config.yaml
num_key_value_heads: 4
rope_theta: 10000.0
rope_fraction: 0.25
tie_word_embeddings: false
learning_rate: 0.00898
decay_fraction: 0.918
MLP neurons of a small language model. Each row is named by its layer, matrix (up: input weights) and neuron, and shows model dimensions 341-468. Each number is 500 + 25 x the weight over its row's rms, rounded and kept within 0 to 999. Numbers have three digits each.
A block is one neuron, or neurons of one layer that tend to fire together. Before each block is what it responds to, as a language model described it from the Wikipedia text at the highest values.

Responds to: Transitive main verbs (or their -s/-ing ending) right after a subject, "to", or "who/which", before the object, e.g. draw, replace, conveys.
L8.up76:530490536520570471450479490491529492478462483464555502455532514503528537509533533456497505559511499456456486533477499552503513494527491546489517542508513482478468513526466453466476510501471542462461489526518463489458523529524502514508525505502527529509555503483478554478537503513507509499471520475510481473523467525453502515505448493547505506435464554506515437508484490488495486510488
L8.up871:505528460507565512484472483449480480538475489506558480468486494456491493525544532478513536523484513460485490475465518540511518544503506487508509547562477481457504472512476468490488488509465510489491521520493478501495501502496511514494503481478487494463518494480500525465516522478517481463498486521550492465466499531487509507492442496546521524479484544494515468509501528494480497569516
L8.up1053:498509501512485469451517476502484553477496509512528495494512504487521507506475509484496504515466505484463440476506459465539485492526488489539491527512502486475521497519433501464535501446495499490479498513503500503552488493496504518569475514519518521563548482490466532475492488538494427503531479477503460460519520527503551520500480497509501544475477526491543486487514496474501507542529
L8.up2027:568517494514548513459489467493497512517498457521536525469529487476533511485505532486499514486492520497472517471486485526499527552500499494436489508506482523456508493474423511494529530471446522476496484526516474530482522571530486523494465518525518481537501497484503517465531544514484463538482467523526502487541480506502510511465485531532520525478451528501554441504530493492527486495477

Responds to: Verbs and nouns of change in amount or state, often the inflection ending, such as increase, reduced, changing, halted, extends, shut down.
L2.up68:492475471509493537512487497460507519540475515479517489527501503511497493482494553425481525524482504536485496457505500531478475512542502498526445510484507475510493455490478486511498492521500481475502502509478559491530487506509471540483508493457498458500506489542494476524536548524450481500538525511497483519505502513507520524464532429501455496542459469477475504548453495494482504459512
L2.up248:470504472509514492469470495476477461541549475496465509482544489445500456497507443516520527475463521514512456500465520487518517514487498522525551550486496529511499529512500492492502507464553506479483474486500478531497512518513512509483482512508553485569521520482491455510523489530483488526489480489519482497520519490457504515478530514530478493502492525488487490480486502532525532500478
L2.up397:476498526511551446526550504547483504522484483494466471510504508482498501471503491501498495513532530474498519488497486541523477507509517531554499506500501539488513519505525557518499486449470467472492477540549543498511493508504466530554506488499569508514489520501491505503489499493479499515495463519548465507491474512492511487501541505507491526535512495482450529533559453458526478489522
L2.up442:518502501533486444518494492510478524502501504511483540480457469472510533515517511477501499506461540496489472584525489530493490487547530520522506496507526517473469524490498463468479496495506459447523509510513473507515543495507513507509481418566490489559484484550519473521559513470461493484514480505489505482510505559535486458500514521493498500489538479504479504431499466486499521496519
L2.up466:520515478507538464481517536433493511498483510489484538473477495530458528499517488500511471522454488484471534536510528503469522453502524488492518511508503531501486496479473503550493526497472487503518496505529494508492456508511528529470501496523523500491498469546483478499511480488497502474509491465515481444477533543463521503481557502515508526510498538483489527504497534523472476473513
L2.up468:525505465502498519482515464539481501540484488502471525490495487466539492475507476473486502515459459504536502548484497474523504506545533548501484527496523487498459462518484460496497503545468482455475504465532508536548460489523462464493490525492546505528485478463425515512460542567487516487494507476510493510512531493525482489505461517529520501511474488498506481492503452523480546466491
L2.up793:531462496487520462524505477501502475500501525456518513489444518462506467531554441463485510476503529525489502513462523493473492479497544488542479485490484511493516512529497503522540450514496480528512515473499545523542471523495481547513473468490510478487551519480502493493464478497439479476479458508464480468570529489570493464518533514523481505513477490512493559507494553519521481494514
L2.up1071:523478510508513500502478495488466525502535440507482546496452479512466498508483505517464521550477495478525523515543469521513528511516516532525510490489527531502510510543467495484510486478470454503489512513511478500477522502481520497506448469478549486475512495521518515532541528516513493468510506506448488486484516453533519512517510518520537509555555470520486479449450475484536492455508
L2.up1155:480513506526520492501508514471495467551480519457483527479477457495529490473541494492516496529430478511508478539503498485493472467457485523521487515497552545488447506503504465520499473481460475476510506512501502479541532520485487506502492422529538493564526535475482459501487536483474491499500475457489495503524475532494508477522513544509465501539490520494486461454496498482524529495483
L2.up1169:475512543485483453509467521485484499525456488472472494489506531558453483481547564488490496507521475501460506550485513538482495492480474525516464493486464510483474526499488497503466544509463491493460487478511492509494500501508514517501479472504518491510484554553504504493508485421501507480535502496471478481501528534461516475490546514532453511502491535490450483476456502476500545503521
L2.up1274:533485501496507463468478493500509494526494516478493520499478506499514515517564520492476452527485445519462458504455493524524534500530499506512467559500522503486466506471492490495449531498448485478491474510494545513482508515511498512464475498538529533545526504513516492537476483460487498502456482498489508524483494508479495470455519486522489481516475512454472492464496482512525499472539
L2.up1374:516488494517517446495512486472475501521467499470493512504463502502496448515500537454481502501550514470505514457490491517530492457521490490465508521495523547537496488494464494513512443504500472460509491524468473486516479535486501512565514502471518522461475491497530482472505479468503487497499479471512492547492492518493556451504516518507458497516482500474500495489484498488439488482480
L2.up1427:481483525494501507506514509496495512502500463472502495524511500502510452543493507489503487492480478485496458488540535520499524506499532525497471498519530524569492467506473491501502504498505499467491506485457468529479536492495525518504509471519560494522498510554517481475493481506487496509514470494532482489526493513485511480486500503526463477526480487483477511477500565515482515548477
L2.up1709:564476428493518524527480494491474513515447537511528524491519508488500537478520508447456454470480468486517485537499485475448506509480460485516518514472518504455486514484482537512509520478472472555527576475485511531545476497479496505582459453461511495554526455491513450520497519494502467462518478517524440474520483533526521525503476544484500497503504451490512499501485476523522503496528
L2.up2019:511488493523520534504493489467497511504474492531499539506470479513449454493513459484498491511470498508515541548528510507495498507523484496509497484469480488509487489492516562491481482502491483457479497446483478530460481514512481501486496517476501507518511514506450504474511478499490491487479491544482533478498492514543521493488509486541446517546512495495505497488476500542438491491466
L2.up2027:475510497494512552478507508491524459514520498468510505482487456487493491515510481529510510509486510454493533503455483491487536465444474522533510494501537514473495538489496505502457492513471524501469491539512484485556502525490501510517532455485513527470523504485508504466511467476496450487526434528504455498491497476528475475495479492492506499480471556486494534504504507460469507491479

Responds to: Inflection pieces split off a word stem, chiefly third-person verb -s (knows, arranges, organizes), also plural -s (sympathizers), -ing and -ed.
L2.up37:471521496491493476527527529508481493464463500500448541514471462525467537502522507475464462515445491530466492491499529501506471503491471440552464525501522503486476537531470535493471512467495510492447471497530531503508485505496482541478484478484489498536524504487546519482498485493532517542505471519456541502469513500470507479496540503505521512505509495527454528454490525483504500551520
L2.up41:540502480550480500521525485504481498472506499498509502469496529489481485478511465484453541502529539448500532456499461544486511471439502523520492534494460489456514542507480529531510503478516487506523496540542536555529522471518488488521466475515464477547508503562458558476499488496528470520537443525453509486523501515504516480489484524503511458516494491486481528506483531490454485512489
L2.up82:520501482530523502479543495498502500498472498488467507514474517496533488531534485497475520491499497488511541489448521516511503478517502469561512507488484471537500471498499494527464515470487536531462513455489471501497477485511500526428513489436536455535472525540523479521492483472483527514531477499513539461489547506506476465466479456513455451492456479475523549529494491484495530521508
L2.up215:493453501478501520531496482476477517527509455537498539500504492501535484520521489489490460532525489528506498511516494454467514509548552510511525518521496511490496519499425514470520509548512510476493509475542493519532466460494477460508475481485500467511489490482459485532491506532540529447509464506480501464507516500513523515507494470547520505535490507527499526501515541471525507525485
L2.up258:510559495495539457465500503478471507510470539535521469477544515519500486534542466508495449492517519482497477522497507579514522467533491505517462495532510542500531450500476554473495523486503532420488487520498488503494505507484507515505501480460527477479489555502511529481524505477505525494506459473486529524486543544433457480481477454532544519499454475500488498506491510540474494497488
L2.up394:477544502520457509487452474458526472533491516495502450504507518494523505490508509505515483464482459542508530505525462461527487478494469495484520478430488515480576538502494466492500519481519468499462479530473497486514479503490453554509509499489510483541491535465511443508452487502510490473470491455504486496476525493510504467475502491521481517489537483519497540511427468520527545459574
L2.up407:518549470501461475478513505485518477512532560469515497524491485506490489530532489487471524536508547538503500451515487512474517498507522545486487529468509451514491504455525475483474503477495495504479495469457470534529493457473490575573492520529497472526493511492500481514466492501512491525473514492506527497539487475489468504455493493481559493503517505502534511477558510519470516509487
L2.up925:486495481517534473513459495470467511536537522526448520496491507521499481491530490492485505539491536486449459512507562505520480516513474466514499509501442494493516504513467490488514504529510526474506559542502429505474500514508499515476522474516499479552503562472547527517505495506488534484460491483523482505531522505465489458490487535531529491510530502510515472471464490528498506556496
L2.up972:512513501477505466514553526511527485498489538525492489502530480522514509529519517485507509476466495551496508484485448464476519523477538512497501476417538514497519498491459469463523471527493506566513481469496430497559516496486466540522528512495499502507464481477546491487493453472503516464469494469521502498524576495539464490482460513494496472538458468540502498499476481488487523503496
L2.up1232:497522516497541479469471517472517455520485506528462500499486461490515477508482478526504473484475503472517509479448519488505475462486457534509512514494497502455510526502463522483485535498497520476526481542478488507535470490533524501486500479499531475537489564501481514511481543518447504523496482450478520503490506485519500514519447519496512511496514497498498465502519514529520526526488
L2.up1500:544569516518485483467526488477489459493509481513437517520471464500511465530529519561496529524498488500506502473501503464467482508496497490481474504508476521488504520514494496518478463484492517515511509489494447506499504535462520500520510506506525477516512502496470484519497467550496560532483519460506461562505503490556475513490467500494531528513482476526468487463467491541554538500539
L2.up1638:535519468534502537473477479465498504480526517519509470492469476496465499521491507476504522519464524515491478506464506519504514476488533502522481542473507498490496500496511515510541535491484489465493498486503498491508501450482484490563463470481488460460482480512508453507518497515494488436498518477475500493523527531517463495462552439491498509536486507521496533501454498506487481518507
L2.up1656:511481472532539494484504484510477531485513519531490505490458480509469509506501480490517491487524519503483460491486485487486502491501475530540473496526520509504514517510454559497499525526495475467528494503495491494436497512527546468501530467514502418545475525489530530472540494534513508507485514460523516470558531526409531491453504557520500474532523506510496486492465462526522468496509
L2.up1777:485487503510512530517499487510491484489513544464490531529449445469478509513581437460485527502485448509519470498505483466496488515508508513540528490508514523490469487484490509523478510503510485548537505498477457472496483479508475520512481466467519481528458466491485466488471489436466512493491522499485477437504476531516500525458486493508450472479484508473529492512508536490548449464560
L2.up1786:512515443493518531521467467452552482490461520490499486486515489528479476459498483469445513521494493497499474504433483512493542471482471504511500508496502544480488502522492491488471534474472486514523469511520499519476520508513518506488515476497522480564466511487534518496499501500467469484540509479508485461489528494468489505493514524505499490515484538524512481528465498502484516529500
L2.up1787:582507501496472492502518492468485495480515482501488521520509482530483492514488507467547489512505473528504486532499475478468532475549476544477495464527490486510520477486459498457493540504496509497513508482508502527478528502502482474515491500494533501518489518473454491499533496471480516468541533498491506464503506463531454456465481484490557501531553476545468471472515500513489485527536

Responds to: Main verbs just after an auxiliary, to, or not, mostly past participles or their -ed endings (played, sold, preserved, recreated), plus some "of" in titles.
L6.up1659:513504500519557525496498505458498557515503460508479538482492511516531501473506554449505522561484505490465478460512555530483501525523443513509523481526466539470528461513498501497468482474514517481474515523453473501468491514462532512474494493479467482481510489519469495500507481551494513483479486495493459491483492518497501460485492490507492527490524476501482441493496537502470476507567

Responds to: The main verb of a clause, or its first piece or ending, right after its subject noun, pronoun, who or to, e.g. perceive, flow, tour-ed.
L6.up110:538523511513513448479480492457520500498476472499526493471519506492505520527492511486466527538530498499450481481494477519491548496508492500493505508498533476477502480513452489474472539480468540503499481539543493493480501521489494497514490494491513499504560550494485534471503482556506462509481532513499466480501515556511527469513484500494502493445495541525534446516486514483519510538530